config.yaml
intermediate_size: 704
norm_eps: 1e-06
positions: "rope"
rope_fraction: 1.0
qk_norm: false
attn_scale: 0.125
parallel_block: false
init: "uniform"
init_std_qkv: 0.0276
init_std_down: 0.0
beta2: 0.95
train_tokens: 175400000
MLP neurons of a small language model. Each row is named by its layer, matrix (gate and up: input weights) and neuron, and shows model dimensions 128-255. Each number is 128 + 32 x the weight over its row's rms, rounded and kept within 0 to 255. Numbers have three digits each. A neuron's up and down rows have the sign that makes its largest values positive.
A block is one neuron, or neurons of one layer that tend to fire together. After each block is what it responds to, as a language model described it from the Wikipedia text at the highest values.

L5.gate184:086121115151114157219058136148173170137096120086197106135155171124104036130113127131133167177111163132094172107175129155098091103148155166111115130124138164120146130078177106099090130102115126052120106115134092114093128136166084089111082124127133102163116119110143076126148162134142142151127140127090128105139155077136097123122136130143114106152048150072147127144169194029097108189077
L5.up184:121151177083121081136168097191152153191102139068142191172099109155168130116123124128094095122074066088154169125105109163090114127174151154123096132136109067127133052149155126087155160083082138136163134162152169103106151140149151129138105103106092072068173139131065141120071096111124106140106179145138096135095132180128133102098148135104109150136132074132171071125112063078080110071148
L5.gate191:101124110070183117122122149106133084158144139101131082131199156149149064192149139159147115126118124102132160128190122138102056064235117174153141104092122124106148162065048135212108099149139130122136129119164195133100197166142120148110113090108149192166132088163116092128201142125112088147123110117105161154173116090129131098117086115175117160088146165169115145111182096151169128142152
L5.up191:135149161134109119094139121172130153131138135110188126154104068141084128143072156090091137181170124144146208114143161150130099137090134061173170146129104135120111116126160148159148096166152140138106061109150127106134168130093167107194135136082160136143200145094175094147120068140114121130121142041087152146121178126193094120076082197179049125151083135135084104150123111165114135097110
L5.gate270:117117120129131128182184108138101106116165092087145123155097092104144109160150088106138119108119124101165155151104075171126108106160107123153157151095090133116133132117182075135078125175107146055148116115125124141111145194109142151109110092056119083105100132156114091162148141157125170115073146129128122093174152094144128148188124138174150119105157106111125119117106103090104091137105
L5.up270:152129122067091055143161103113066086093066099128103153118094139148189141123151116075134156080120086151088150160144128039153139131115087155100087152145187164148144111098134146189116130118114114118114133167096103187193069134124175146134088171178129103128146085134089090136200122139127090068108154131079114150104158119183175161115088090158079108105163130157141098164156154152116147153119
L5.gate386:123153099130140089145181043152131074169063109118093109163146102065139079129109133153123134113124121123137123128214188140144131137173180125118116069147098117133146113113115121152117133115090108152170130180192103167140122108121120110119157174094119160131154119083123159115133135126123094105090135106175134083220152109161126123126073147212081112097106144130158179098101067125108174135155
L5.up386:098096088165127138131165153153135120136067138103102089147148118091161097083120166111141173158071144123115154131143154146133127092152101207134071120124122163154081101134128100160150118117077087123130132119146141212167129101134139176131137127104161167146183090047110144032126116121086138099069156085137116169146094178098115109123107131192106095115146149122123149154127057110092100153139
L5.gate668:152107076043175138129158090107144151104147126127132142161135201157127117117137115193096117080124132157105163133153141111034139101154165066074099061155124141178145108106140060137072107089110133104121149105143128093174187132091158141119112146104163117147117095137119116161146105155096214136132114148140181052165144113143134192141061188183168141032097130161167104115117107129125134146148
L5.up668:177109109134122123166111148145126109118106152102179120110164185136154093183120091100117139137187112171213210092122114101084079129132134091105056107155153146199152088114154167094159118141077098134108067133182124177129113146157113178123114147120138111103130118109163111157135129154109162113121175132161127142139110151107126118123130153155075071092118161176150156107132116112111145132127
L5.gate683:137093119182119124094135089115169172107125173088175118126119145141091154149150149198168120096111143118145113167198181161087127151146118104121114094142113105076124107107117134148150180099202117135111197143128073110196155107171136124156145136103092173170127112180144105174130141107097165109159147138174156130154137111130089187091110146177166139136108144168174144175156153140133072096182
L5.up683:089190070191113121109179144103128164160128119098135131127174148111157161149106108151111125063139136119163147117150072105098071174128080105125120117140102147086102141170124161129109163161170126145125134131137082118134118192114133152127167177141107158141161137186146124130109149130063141092141116111141128138103102079072108176109139106198155119071082178145112119172146199125151070148146
L5.gate689:120139098145104110142088129116142104151161171127080079134098159112157118139136159127100103099114167176154087106180150140176084089139127101085121089117166104182089138103120132131043128072082181096147115133138145176059148114095101083151170138087169131073104174142129163081185132066119132099129133090126206118150138173143126071167149116077145152145114165142125135123093090073107139128154
L5.up689:176141088124140143181101138137135127158172160087146084151103159120174096170152088094090086070102101145116106115126163099123032100121155090133123059096110130154112095104088076125063113067115116047138111139095197130113062083145124179146091112117116102059106132098195078120144136147093200096118118065118144113123124111130119109135136153083143111151114127149157093103071113085103143149133
L5.gate697:119082138120039146124213064143170082153059120093166165143142134130134065133170135161115147117086171104134115098154165148134177173155127172107083161118145153161150136090078095149117156146099148127083159116181151127111128108150136154083164190110154141195127152167194108134136124060139138109152159114120153131138149149148080123112176137135164139118099145113172139131163121093107104099156
L5.up697:147155144135099170106121105137076142115142156100093123108209135143092096151115065086139081109137121056208096099211162071139140126144152144163154143128113138189043105171106166079186153136190110113105117117143218061108081122125142178152105120150099155196136088180170128144136156151170077108164166139126140148115112140134096098065116151135112174132098134161155105139134151146138093102115
Responds to: Word-internal fragments inside split words, mostly j, k, ze, ci in Slavic and other foreign names (Zvijezda, Kralj, Józef), plus king/ting endings.

L3.gate141:077144075162123082152168128061136087124114159150131153125143147101175086083094124094132174138142192123133182096180144123137127128108088105173111121064140089097126153129163142145119105139149092105112108069147155170174134176104105117170157176080156129159170115157183103177132118165061133137074132163082156140194120115127119181111147069100227159173077193087105081082105103094155084103102
L3.up141:086136102186205105189095144103145076143163135127095148096136136098142194102146184103139113178156078117155154158153126125115154097109138112125120068158169137105143171136169097184132190112168134102094140123155100117122165121140124079161151125128122164113129173157168111083121168092122108140123185091205198113121131142128099168085156163114159162083148162113146144085133167069184107130209
L3.gate225:129111096151151151170135115115153072108103112150157162172096158119136139107149168125173121176190135099141135114168105155141063141173136102080099054037101136159129088105229116098077148131143110084144117129120121109139182199148144130201140137142128100179141112117115124152160182095147139137085131151114125087175143129142154106144096113138137145104132109077152135088154109169145113122161
L3.up225:146153070057171119067071154119115142221105118144128192139139137118077146078147114130115177145130114080187137118151094158091089145116157124135102102142140105130135161155134084159053152101156116148125076084194119100133122178148190122133150112126127102177117087133118125194166152119143111144127101126062180174051128133147151107108116121153106104110122129097136124105121184142080065094116
L3.gate463:148160099092088089172114087104118046121136155143070125131144133142111164113082086189143098110115136109084087123154129066120135137157164122148139138113117109170142142114092115111105071162106224145132104110184118152109162215088100183158134169161156083153093090148180209100128148144149126138139197161127141103183130129168144103143126078146157094162197091166122106060169089144124127146111
L3.up463:090145169083116124179064153145075093112127140159159134100136104081064176142142072112103148088122103163145138147154136111134119162122148084134129119130137146090115159104124159076127116130087187091113066122158100103117117156129157180189126138102184210111117159156120171109122092143129169156116156132162168129127130110172125147085144122150144051154163087146120180128177125129172098064139
L3.gate468:113162106110155081115130117142105104079069181152139074114123112122099130098110110162156129193148156143088123117197098127152117119115124096073111098104120099137138171137155137099116138113133188147150097158166135089177090172113152168132116104119129128157122081119121112169125127105161147114094124085215078098207145113155083094081096150144110057207193096115122134074160143141185139116157
L3.up468:131156112102177102208101145075125137141161171162151121118164129154142141109163109050198123192173127146151079113127113090141057146101155041109111096133119122153157159114112133081165118146092083159133124125157134121116130167143141123129088103107155123096165126151183095119155145092060146125139156189192144126168128190106067145105140176093165080164154131156122150134124175102191132159143
L3.gate528:143158101146157119111156070128139063124093140175140075149150155116139117157182103158144120125187206116138139113137162043080157126156117148131148096063096160175100174128063067146123172144099107102088142097110098141125240147131078079193124163193106136114074119203143111118204163148141117152155200130100157133173153120146106136168106129075117103137157135090119120128117123110135095154123
L3.up528:202172078164103085142152117158158074101185126148103122107140066113137118166129112188156132126167178119142183085184119033093125157122129135157088089106130194115081119132115113128171144111132087120096148098067159133110151135120109096196106104198134116064048129155089098118117166160102138138140167168101096161116075164086113120102113143082110071163138139080141110153111135130140122149139
L3.gate560:177130126132136144135181114157143141148115093062141116169179170093135101135074129152121070129147163155105094117142127119130124129140115105089147096141091108140122150140159170196151157172140131155165215091135150084114075167096149122065135107123169110087111111170143140175153130143169124124137192133142191094149134088133118157140157102153050075167165099143124100075092091174084059140140
L3.up560:126083189132150121157191141126112099142109168104121101153176107127210146148102060144122116109125136151164130121188121126090166175108107089088129094090164075159092086085139144144139153199114150099198163114146173094126133185139186135170183080169195106130126087164160122114145196075118197132086164128142140114134105100078091168165136085142145126089093151148117124104120073169145112080134
L3.gate562:081154133117154142182157090134134100189157160151102111120164155165138155129119117193150107104167108216098132116142103145154041077119106186086146056077095086175166138141185084160074118198140152149101110148137106135083171171120136118131114158095129150137126136158096087103147159148131155109134184137163155090164152113150137141155191146135069172121107153085150154105165154161129120136126
L3.up562:137114147100083127179150104098146128124167128170151061088081121139116053123077101165141150122145139087110153113146102126093135147148123091167065063139141149171087149142078066127064134089150082074141136122104114100147147184111190172174143132125140101128139068132103054118108166125101171115088127178110128121117105141088105123139106078101097142115156117097115129156116131128142083196090
L3.gate701:113108112072153099151104104152119127171123130103182135167165095209124145140124111132151134138096129134073090134185117099102135157115126103109092113142113085139136181120156126151118151148174099089116172098109179154132149125144184131153119198109121134091139150097191087211214181130109165214129172147144205147160164122151146171131132137122153123152122194122172127144123146100176120142180
L3.up701:092205104079138179127077118109110067142104142140108172160112077106150078064153070132118137117144197115107132123176135139121061136121113133187115135120132105177141161134120073122147140123152115148072185108162132116162135148141138130141073096193099089153079140145180120179163173141059124142101124167119102128167118144109166118093123110086125124144179148081146121065161190105107113167129
Responds to: Nouns for a person's relatives or groups, mostly father after his or a possessive, also team, club, family, population; sometimes word-final name fragments like M-other.

L5.gate108:131136112099157158145143092150210116077126097167143094098125150119100169082143087136131123148138119098128116090156144148126160153109101129168050106114059155133133118126132099142142119085121079152106165118112152141100122122151062084186128111102082168164101139126120172123127176125150165182135122100158180131190140124152081102144120140099140126164172151108163183080170063195119132139124
L5.up108:090107080147125125121090149144138141118153127171143112090098124142174110097103106125145132150127096135083117091203173124103087143103098050143127103151138190130144138165067138076130141088138127128083186059113150156073119181190097078145177132072088170118146096090094233143110147170184168188154186066176091134130106101107123137123069177102111119139116170117165125167139085140120090149101
L5.gate198:154168135092160146160154086081148123173136147105124103100089133125164141132152099079202009181169170124110086110174170175084186114140192086050105128131116133143125155101144154105135109129090133109146126143198151121180107104147131115164109102152064215136130076097095061106119119193121163171094151124143110120089161080135107139147095097101184153124157136106186116140147128122199139111179
L5.up198:129150161100118064100179141162149134175084144169147133176092141086043134204085199106123124138176135109164111108127157087157085085130100114115022118129086108102068176129137118148106173145092089177089132128139087130107080185137095146123134128128100142165151144189119117177144121160136161178168113128111133162133158153139156140185076244115134083131187115128166122118095124144094111122116
L5.gate212:124180080115142109171112076149159167222139111089100136143111169104159082112095153151150099114124194138162121134112098142083144167153098145107121114126098158134092156141173132207147134116177147163117097109174134097151199138116153127080146113113109125139096107113099138174085204107125147129125130165140145119146118134121078093182127089133147074120104140112140107153097154094089080149148
L5.up212:137205100141132168131047154150140152164120127177099129143120120193119162173109106099088130125141150113187171147147092185103113046131107150154127122139078138126116165119180104128130102079137099154143141181182132108170133127124187111169165098142122089136118169090120147151141159152144190172101126203117149124060142095111133156095137103100131155095123120076166169125111136151097099209194
L5.gate226:154123113116187095111050155103134185151134101104092093090076136100161073139119090113108117116154095185086155165159151138145100153110172171167193054167140174147156170095157069121120098129087200084118181101130069186046163162149157078215133124169133189126111121123111092141166138105151164151153117139057128113151137103166095158105090102172159095180175181084160137151119127150158154103151
L5.up226:072133153142116099124060177106127119128130056098055124097130074158159124117139146085143151156119130123083126106139170180178115164071120139141125094143142132146129204096094073126128116084123116090143111123146108160111112117157126078215156150083142157125138134114123102150074122070150135132170090122131145139152118142110161189175156135104154126162127220093207187098136114145163128098115
L5.gate435:110118130083176084113197098118127125072130132100082099166113110106084121118104133118164108121085137118092167130154100101139151139128134147112067111105114185122193175097117115093114178106118064196071156119105074166119114071163090097159160103092113142169094154112106166118071112129123107125190116059165135114120171123189145171128140181166138119172128098106161159103115103139100085112133
L5.up435:146160112130164124161141136143096160128194164112071118141121123221131155136126114150118141140118150115109113126133116194154125155121137096149123156115164222175197148132150118090091190111102165129085122144175108144099170110099073104177132132154126094152074168128112167136143154157109074137160043117210133153078149121132104120163104098096089158183151179122105151118107158190115078144168
L5.gate543:160126082084062151137133154089097092134128068189117096139164145121141119145148095157159099161061116112123127111180161190145103162151172146163145119146123107111172180041092114111099125171111157122105116097153140133154159182101121130120091138133140133167112068111143180128134178150164173119150138115107208126163108116111062098191131115165129117181140133087156135159104095131140118115135
L5.up543:139153100148112113078158121163098187157117104171124131081110097130171166167147088108157137120127067148117174139152105181128163114127100153114121124147070194166131139152123153083140111167120129130106136167101120138133095108115113170109148208087092149144110070141146162107127131099185091198115047145117135150120190141170170105071150133128088108162136126143101120255133098157086071143108
L5.gate637:157142105131128150150078054113132086084168078139126104133128147135133075125166105144156102128152096094169194104137149130120183096152154083133157145087109085137110166124089163133075140117088168098095091124143118089078147165137140091103134133078138120149113091130125135089139109152164112098143080177069112118208154132158143113136136118137130135100172122163124151102098111167171142157125
L5.up637:200149123136175100139239113145101113188081155142152135098136127132168150104081123135068144131153130143141102118146165126089134119153181098146143087131140136105103153122156151138074077075137119203139134100074134132166102096140042075112096164153139180161171173128134163122132129179090162144144132080096156145180147081148117117143166110096091099144085113150152115154109127186096120120075
L5.gate677:075169092127090110127132110163156127132112138099089149131125116175130171104173059134139184066173125131141182109184142116143068149141193095145111110094140178144126075118178108139074118126114159072171153143082122128084145150124115106130138152144097127169052163142145092114131177125137040163142055110153129158150137096133150061119100098116168143155115131144106133142173082152126174130105
L5.up677:152163127098171082135145106124144138121141121157118116153124109093095107133116156134143134169164099078156139095091080104104182169122109081125163108180118142105131094079110118175106124093138131112140146067111145158170141120093162104139171131147148135165133133131110126155093138037166193140078125104120116075136123165158126113147153130061216126091107078151212152118111123147171116125163
Responds to: Middle pieces of split words, strongest on "all" in challenge, as in mi-x and La-ter; also number words like two, four, six.

L5.gate183:155141145184096143177146167150121133140095153137124130149091211133122120089097109152099168162126216102110178121150120141120147112128130110131109131089099108155151091173105074140168164100161122151153104134167098194142174175152100156158110139160125164126123061124140110086171132136104191158144141150096138112153116118129095082115158114120099151161114118128123157127132138180140115121122
L5.up183:116091123171125179145204122109132125156105107148142155131086097156098121134083161112101158131160139084139153085140134139095144096120123093113091145156091109189130146097159100082117110153108061190091204160138091135171137144143139121132150126092185127090110150098131108136184136106066133148155168137065176165113107141104102128180131150173148170163098126135108140170168150172112107149161
L5.gate228:066120144097118117144132141099140185123118110143146099121118202074067135146082123133149110159151129138094084111098118118102093149104173098114121115169141127146178117137100168145109109158160085132144121162111120094063120124068112160116131074091158117157137126056114099140088167136153208141092111153158154134145150110143129155138108146095143161113102121129054183072131136163135108117084
L5.up228:121107130118097097104147153074147174131145123164091119168172080079170111230179077127109136116129148153115062064088149133140089100047102211140099119120094175116206106077134097163119096105076147153147104152159179174121111159068153146118116098177163101103154163117159110088103092156180088131104124158121110099114129119145150103140159193118097070064107132121159105113137114158211131136097
L5.gate306:135103105150149171143151117149135086083135146206119085124134160066195098175125163145049151174119070098173066126212169136101153099092120110111133167104150137117111142092131088152137107098115162154126135092193089113159132121178124174095102112107186103206120099137149095105161124134148136100112128113111094161180152182160123142087095089178131084115116125150081147118131165130195116188119
L5.up306:102117151154142146136159155180042112117093122152149108201087107089104121111087145194093175127081120168167170129131144123164118127130121094079177122144129136188141149147151144170142096106151105175143082118150141110164073143182072076082067062111094140134102137157107106165165137111144132135129101111148149153141127127127104143145163109154108111136119215162132096177137092117189185124124
L5.gate478:162177114122119114151117110136103086180092107129098141132167117127156079102092129115111133164135096132157140141172182165134151102143135160084102098088126179214126128161123117100104196147159103150167183193170104102109149083116123074141112078112130084182104105138114118197142134117122124174111071104149130150083151131116079120126160113151099145102144141092080136144140176143053112152116
L5.up478:187128079141173084119113169135090113155133098148151105059094096143149095190149113112088126142161117172165132106185140136082074155159149091110104107154107145117120220109119141149117119089134129163171147120095151091140177115163100106117074112077129119091062150149148174157113152060113139132078104102093127137129110086103180110111164112083141100200132084125110103131128152165130095089116
L5.gate493:124096074141128139145118096095150155138161155172150121119125194133126074114061092116075151167122123137139089125150100159104101096122077101119135099143126110130187129042177161131132142108162126122178108163121096133138202116145115168120084248179126116152146085107148102177158184187154183088085140129122160175155120118133096160125143051130105120130107153113103124167106134065100106087117
L5.up493:161095099130139142112064167140107154183133136226125187145027120124149048100084181118103141180100170126149114127154147221129131096124159071074146113069152144084121136134112161134114140116164094156135092157125095095130153090119089119161129140157105093144082139118174102135113140164109148140101139086126134145096089167079134134134123146128057099171066176130105165158135169057092137174117
L5.gate510:135185106092133177209169132121189109105108108153168079162136160150129124131109134128072135207097111133157046168150136111140063178069133077142120121094141109117127162137151080106133152136127105155188067158191103071080210152126141139112075120120171079112142071155178110114144182125138139122077087141146121113186175151140122147110126112129156164152132171115143102079101198146165106147099
L5.up510:096208151082124094174170153083128106106119153159133135145144124120123135123131154113114115190048099121108122185175147135114115117039158125130131136164154145121110166083150087092107169135128093141157096152102047089104154165145184189092092120186147062169145119166157116142130169189099118154128101080091122146140145103103117121141128111171145144184157134143168085091089187127135121167090
L5.gate621:118091116175086135093116173172129119088105115172162060136111153083169078072140140095190130077110164138158150073170107114101125112110120132060085088151119147160185152084125097101075129192143121075161101141150142124086149148116110121132119144094123182111102131164173106115113146141080161144152178118114132077190124136126139126094143129162179194133129134121104134073111083102166115144139
L5.up621:103136159104111151131137135163101121086133206130161130143130180079122158107103143135184102078168126105121093106091113131148115125109154105137103108148134160077118188113081098119103133143127089148110170081163092139157102139158121103108166156134178150080074116187107118097153158107101117122154135122111187080147137131135129137090146175164115145117091184095149135193119128135083117148110
L5.gate687:064129125115130108150154138092163157112159126149110122078124176094098134106117106150104175162113142146191113171201118148140044133087120148114193142167125066180231070045161141061102131139131153119101073180139109156095134091105144077188118126091155088097118146128067117174121138167171143091143151165054148160161128125137144118090169106135146115128093119107069106122109133160151141156079
L5.up687:181182132131179145122171148133142183126162094139145121187113098161126141108073217127102129173115101104116107150130093087189150124168148126188176142057100148117182180176135107093161112111112117115128089173087113117124117149110157119163139157132171145103154084079133093073114138152105103117062121157120089159121104124115113102191140120115075133114120176071111134150125118167116149186129
Responds to: Mainly the word family (household, relatives, taxonomic family); also mid-word pieces like se, amp, round (these, camp, ground), and group nouns like Party, University.

L3.gate65:139168150146182098141107074136129145132117159157133152154130158116126140167111083086155065133128085088119124166177150111108124099074113123122171109131055189114151145165082125177146117137140164184121143104138166129127161078114119148158125163077096047156114153160108151128133145130173133094114108087043123074188180072178132082088112132095143115089142074131138134115109134155078096140112
L3.up65:141115082125137142068143135102139106146102176082152160085119136164128120116131103134046134163091123147055195101091155156035111089088123150148131095136105122150147090138130101127126137144192145144071180136152143090160215085094155141135106144124150151117113118124113161161145141062141107152149163138126122140124101128117146105094150141111115161161104131099083094135133095107140146083148
L3.gate128:152120151136130147159087092106107094107075137167148141125096101175177071114131121134177143102085101158120176112159144121129108134189119110103112136086144126110156143071147079135203170109147105093137160123101081184120121113150154130135101128116125084073121078145110094132098155159134145105184135132161180163126158138182150112084089046124096114105152145113150107162144150126153120143150
L3.up128:108111142158121145105084113144126053130065166213142114127131135158183150078104163163163090146173133117167138125141129126133152073177100120052083112120119075111149102141188137072203150118086136127100132111118111190127118115130114104060089082082208151135140158154125092147105123192134115133144157125101116128106120155128079149133097142067083165106098082115170152119151117155161111112179
L3.gate245:134125167100156063139142093173131103125134065112123178089167128139150053089148170103166126147061139098127142139140080149125154114105198108204119175118088154115063089167126107109114126138115098113151164159114145142144162104084174122115115108133107058094087102086160127117130155088093034128195064141124075146168156090138136055131086105150063138138150178114129153141134110159109065139134
L3.up245:163146139183089131117102183130151125112108125118141125117115070109105090112175080094146183119160198142107119180121190113084087099143154139150113159165168151096158116128116130158104139133135072159102184127168149126107071116178136094130114128179161144142168140075115117089221107066090088075150150133150131122032096138102146106071120179103149107164108109083129176130144163082103093071101
L3.gate285:172138105153120154069171143130110135166112082128112116111104126179183120161087170138122181136084093131125132103183160144117144090096097083088177141181123108139168095153085096224163113074174084099153173078112159105126146110047144109200174095115102154177111120136110160150164099108106152159122133162179139133146157099161170189094074116139150177117142132135190115131128164134087071093137
L3.up285:064175138140140175131136105068101068124117134128127121146124159171158186171068109157118121110184141154136152139111086158130108101115134153160085143117127155132051128143194104147116100080094124151120121126138146137139188169112090200147120108071149032098110131133113126059122163028191142117159117106152164130154160095162152131107147146164119074185106178121133139152101159086111122200127
L3.gate447:128144093107140141110094112171125123084130141167117125163115121157124122167187113107149134075056150137138131126171100100127055086167101163158078125116120093165137099140131121168184110097078141141196170136127136134188111159156096129111183108103141082146107098155180163122112151093115178159064179169093151132130141131147161155060100174173126120127169086097144138157168173127064090161185
L3.up447:120104145092159121131172135152170180174147165157075108105163155110172145150177099139076148120061119167135100084107169157156153154085147151122122136157141171126136152054097126141120133125162145127152192118102142156107130111166073069141154108165101147146137159087209165142097114143107147093074175137149117121149131121119130141079147137146057135155148123134157061175125149129071151161110
L3.gate535:147116151182140058123166138125121164107070092088128088151100144120073139116170105147098130099122111129076188165083088142117153101124102117083127110179158068131104117132124166137054117217153167134119179141114120106091130143147061105100101148175165102118081118179124169157151122072149090087147148124117131121168103082136100169057181109089155132141144117156118117084089089111095120055151
L3.up535:172119154121097134111185156126135165165125165128150093081175145111135108143141164186134117140162136120116149140147154189077119137206147122194131115199142176182084158167076157160118177117108110149130142092131160176108193064143064118116157104127069125106139116109048138090084117134154090152086076103169144104135103149110154124126148109138176095208097134115089153114113102146108188114070
L3.gate569:125159179077093134119083103169137116135140134141124147147142096143163079082036132173098171079070159153140091160143135100134170139096113115126155170167115167106115133133085142166119098154134084121126150124117051151106110086152124113045043111117145154123063155087106125172187137194183137130159134146149157099141159097166114107145112076130047121146134144116104140124123192139115111207146
L3.up569:124182107148153126146114095181156126139155136189152145134049183165133114120107104104122097174115127096131085134134107111131162145122115199115140146098135162147118081125148117117195141193091109132127135072088134122124135124049103160147071142171087091141146143083144178136151121122076103068119117134140068107167126136124098171125098088178145152080175074152089129131142127135159123098144
L3.gate673:109104155110163166077120154144130085089158143125141135079089155176058124151091125135169127109132165139111149191133111134080131132166114093129156091173156172121174091157130090152178160138154122133103187068130119093128160124127093117150187124140154099139088113109103111131136121150161144122116094109072117161086139151133145075024127124118127090142184085116136121146129122191136110128158
L3.up673:152125099120093127102143136115165101095174186119196154123175114198188054164154153142163094139131130169141183150126160126075150137105121130158153163119124154127144109126125146117195104177135084112152151110129179132123061096092126140122154137122120138082063144107144131110166133094175131126142083118125153154114121161122111149067084175148057066176136100095117154143103155100070100150155
Responds to: Middle pieces of ordinary words broken by odd tokenization, as in You-n-g, he-al-th, No-t-re, Her-man-n, sa-ti-re.

L2.gate462:071152107107081179171090122193146084056081174124146159148144187090082130152123079163153143133159147149171072135192119172147143089129128107108126106081099150128166170087146113131148125162173170124114105166133116114108104156141092147148095142201182127203061092108139113140127133164111141144118158133190173102183138132177110069114155135146097177096171122101185143108136139079125113147110
L2.up462:154171135142099098159132123162141067127160205090170142104154136127154088123181070171096113120118124124078176145148137153127122149098143166162092115107113168128118096164167086120109094154152184107173171101099152162144077117082133154158101150109148136081098122180093128093159091146122109131131110124169097115149148166118089115090101173077054075213105160121093152080138083105113109105067
Responds to: Word pieces that continue a word already begun, especially in names and titles, such as K-ing, Sa-ra-h, ele-ctor and m-other, plus some whole words like father, family, office and as.

L3.gate34:181143147075140119190101125150133193150108153078128137139119093107114078101142113081117164106125163115120114105179128105138093098117096138030144119080179126134140120105150086142100142133128165121086146124163165097101138145208174103112110086174084140130147145108151071169154157107220113130163104109181122141116132092148145068126153125126080105136191127101222170088144147119156127081137
L3.up34:101103127104105102084133099101091167148102121155097111117123136113091184123083130185130160137161100100119133136112111062118095152134101156210156129194093185106148103165171116097092129107164127131140149136138088175100117149137172165133146112082151141120173098147063161082190108138120087112132136170087114088103154116126181104105142129084170135115130127123091108151149117169141158117095
L3.gate101:158175188095089129109084152130115161138155139146105125170128148151083103123188118155146155096173183169161163145184104191061131148136143078114114132180120108095153155165175112176141127132165122123158130117121098143108134065071126090108105104096159155059139176124124096168119108188198138140109067129144204156075115044118105146156119135063137187212146160153197144089135186112110113089139
L3.up101:122192078112186150148053132142108148201157155139168061108142112116100119115118108124134118136108144166075134079144124132159083128171133090111168131087122159104106189211135134118107113149106176129095120076148170102094115109121083082149133129147076126157104125134208140131164135141103147143129130131126157118136138124149102121109158171096166089151129143108106142134110146077081154119086
L3.gate281:126085119125169142170122137149117117133143098091161128120167094147107088106125141116134133139123134098120103148136142097096071140147118077119143119187103179150146146112000117145116117143209135088158140134139095186128142156101172146111129131165091148141129156143129163176194102119144191135166138150193172173132135139146112143119139119183050159183209168122155190110130081114135152131161
L3.up281:149108134095145115048196097176169196168100142116066184121145127090144147134139095202130095147093117093052101169129165159137142110150090105121138120119070187187135203165100149101141138103142150143117167172111041136071137185133144136100120158118066142131168098159138110120142084083113143126143114159103153138149147083195113138168151095153181163114135147152147094122149158135096143103105
L3.gate396:207123116087130127114136090126106117081143110105096151142145163115109103167203099138132125062128148178122134119133153146131150106076155103130158053133096186107172187033096068148142135099169161128121155133109077173122129138170102137078204141161115088169131142096164109129109135120129137136098104161198146120124163096200127131098073190101131120113141116129184124101103147156144139128191
L3.up396:151117167086159174094123133104124077088118131110072121150124076123069169127126134081143077115112152079098107133185134079124122135134127121058095110151129170142138156149162108129141081096145133120077059108134131035169133139176112099172160155118163180115119125103055117115223104098124155192109122166071099158097134134139151085101061137064110101161189108095115125054130109148102215091099
L3.gate502:072092103089126167179127107136101097149135149078079073139190144143121097134179100122162085148183125195199133143142161086225147132147118184123103151057142169117158183164129144139106121139167116110156162163158123145140133120126148133177111116103153103147175114189121093124173156141163188114157154185128101082144147105101134079185158176200107127102130074116110139148157078157092131192094
L3.up502:068150154126145122102179143116113114106177121085154155115102110079109170118149126171117074061152108165104122157177158133140095160140168175157116081050127079159153108164111112165108133144121184156103104143128133175117102119143154140132152154045108166156175063103082133117128067097139124108133137101137102073163119157117161106085134132108080085143132127134123077139136152091157145119126
L3.gate573:102152118171107141123108078118097143108118117158080153104155141130094118154130116135147144083129153130180106090181209117165106129209137147118148131118082122173118158120135127168130152094151114185144144078147145138163136133116068080181174148136105099134135146114131082201177185149112144103161105089154134057148167051125108060132082181103116125135179079077170122124125158137182177136120
L3.up573:137133150099162064103080158137142134118169151132148106086145110122143121140124128172181163149116145101139110146175202139134166065109182138135178167121078130141083163148120139184098126103145131152092139099159123089140082164165140091121122112138090191114068141107124134147131069137156124119097104081121170140148116113109123181139061112149137116127128149123124162180113144158123147105190
L3.gate659:148112140154083123149145110158131102142152132129139123118132151141082106112120098128135097093099129136164111143133161063137142082179124159102151053116144130168124144122136095182127167140123099141111155100151182139162130113151163025139142063119114114182114155124122124174133111173175172051129072125156180049144160099173065048116068138148110101123143112142184122106135149129122175190112
L3.up659:132126165058082148084093114125105111078075137183160122099168138164142152131135120128164143113112133140110116133144108134167094152131151139169107142101145123177153050097147167149105124114120115088132103108192095137083117132196119089108137072123132133200125196079120156107142182077159094129110113158134176135107122111123165116154132081101152156077151110112157103164168082186141119127043
L3.gate663:164197095051067104134135112101139109153093129156129119123123097143125129124119117175075110058193127177160155111138103137112085182128153113149131075152121160128148181129126123157148107139177124111083206063120160111121152141158114094119123143079081084143112167144137111180117107154156140129095127161119193079141150066152105129156100165141108088093188122087180144081111170096069096180098
L3.up663:137127102087080134100106168148160151116073121198124146132100145145140148122149112169149146099127108145145167110094164143128091152158112162136085149149161120186133194117154118127166087131181119073085098082114138096083051091087122122079126127124116104140174132123151156107111063135149110111115162112105090141142053114042099145115118150184188139083144128129147108168142137089066132147121
Responds to: Middle word pieces of words split into several tokens, strongest on "all" in ch-all-enge, also ch-is-el, ch-air-manship, a-cc-idental.

L2.gate580:155080134105164124184157101191135116130143155126106093133166146089115128148129096136165097125099166147128140089066113163120145133140159134182098170062094080161125099160137146157114099114135145094138135061128129158148145186174181100200161099121140052162075167193191114122094186102082178084148150142094163135148176098165151154108072147150138151131139107122176195142155164142117144128126
L2.up580:131126103169141085158102142143141159104127158203153088086146125132095136105179112196124097128146111090078153083076141129085127123173161125126111140173110164117140160124107104136095112120198119133114066162162075095119106149135155117189158139255067131162151125132122142111113101079143189117137130148115077091082119176119104110134110183170082082151149166109120154140131151127174184143086
Responds to: Suffix pieces that finish a word split across tokens, especially -ive (respective, reactive, receive), also -tor, -ation, -ed, -ident.

L2.gate361:149160143091111141096124143199144153088099167104138087143163056109165104134109157107113138124088094168141122120121166096140137169118165101083157131140140142158187158096095093124110094115170081161128088152090215120137142142187146114098142111159077179141087097143166150092128118063138125173142110118150167131118136095181164154142130150184110146182116173150125169139120124091154180126099
L2.up361:124218169092132186174111144162198173131098124121165139140112109097132055153190128090139107118103108117145113120164186124104199136186178101147175109114121093176130122138144106101147146078141136165083099084118145136118128141140122108086105080142133137188108094139180131112138139096125143100183109131109088094152148166139143199168152080112148145146157103152146159150122181096147150087107
Responds to: Final subword pieces that complete a split word, mostly -ated, -able and -ities, as in Nomin-ated in award tables, Cre-ated and Avail-able, plus some line breaks and past-tense verbs.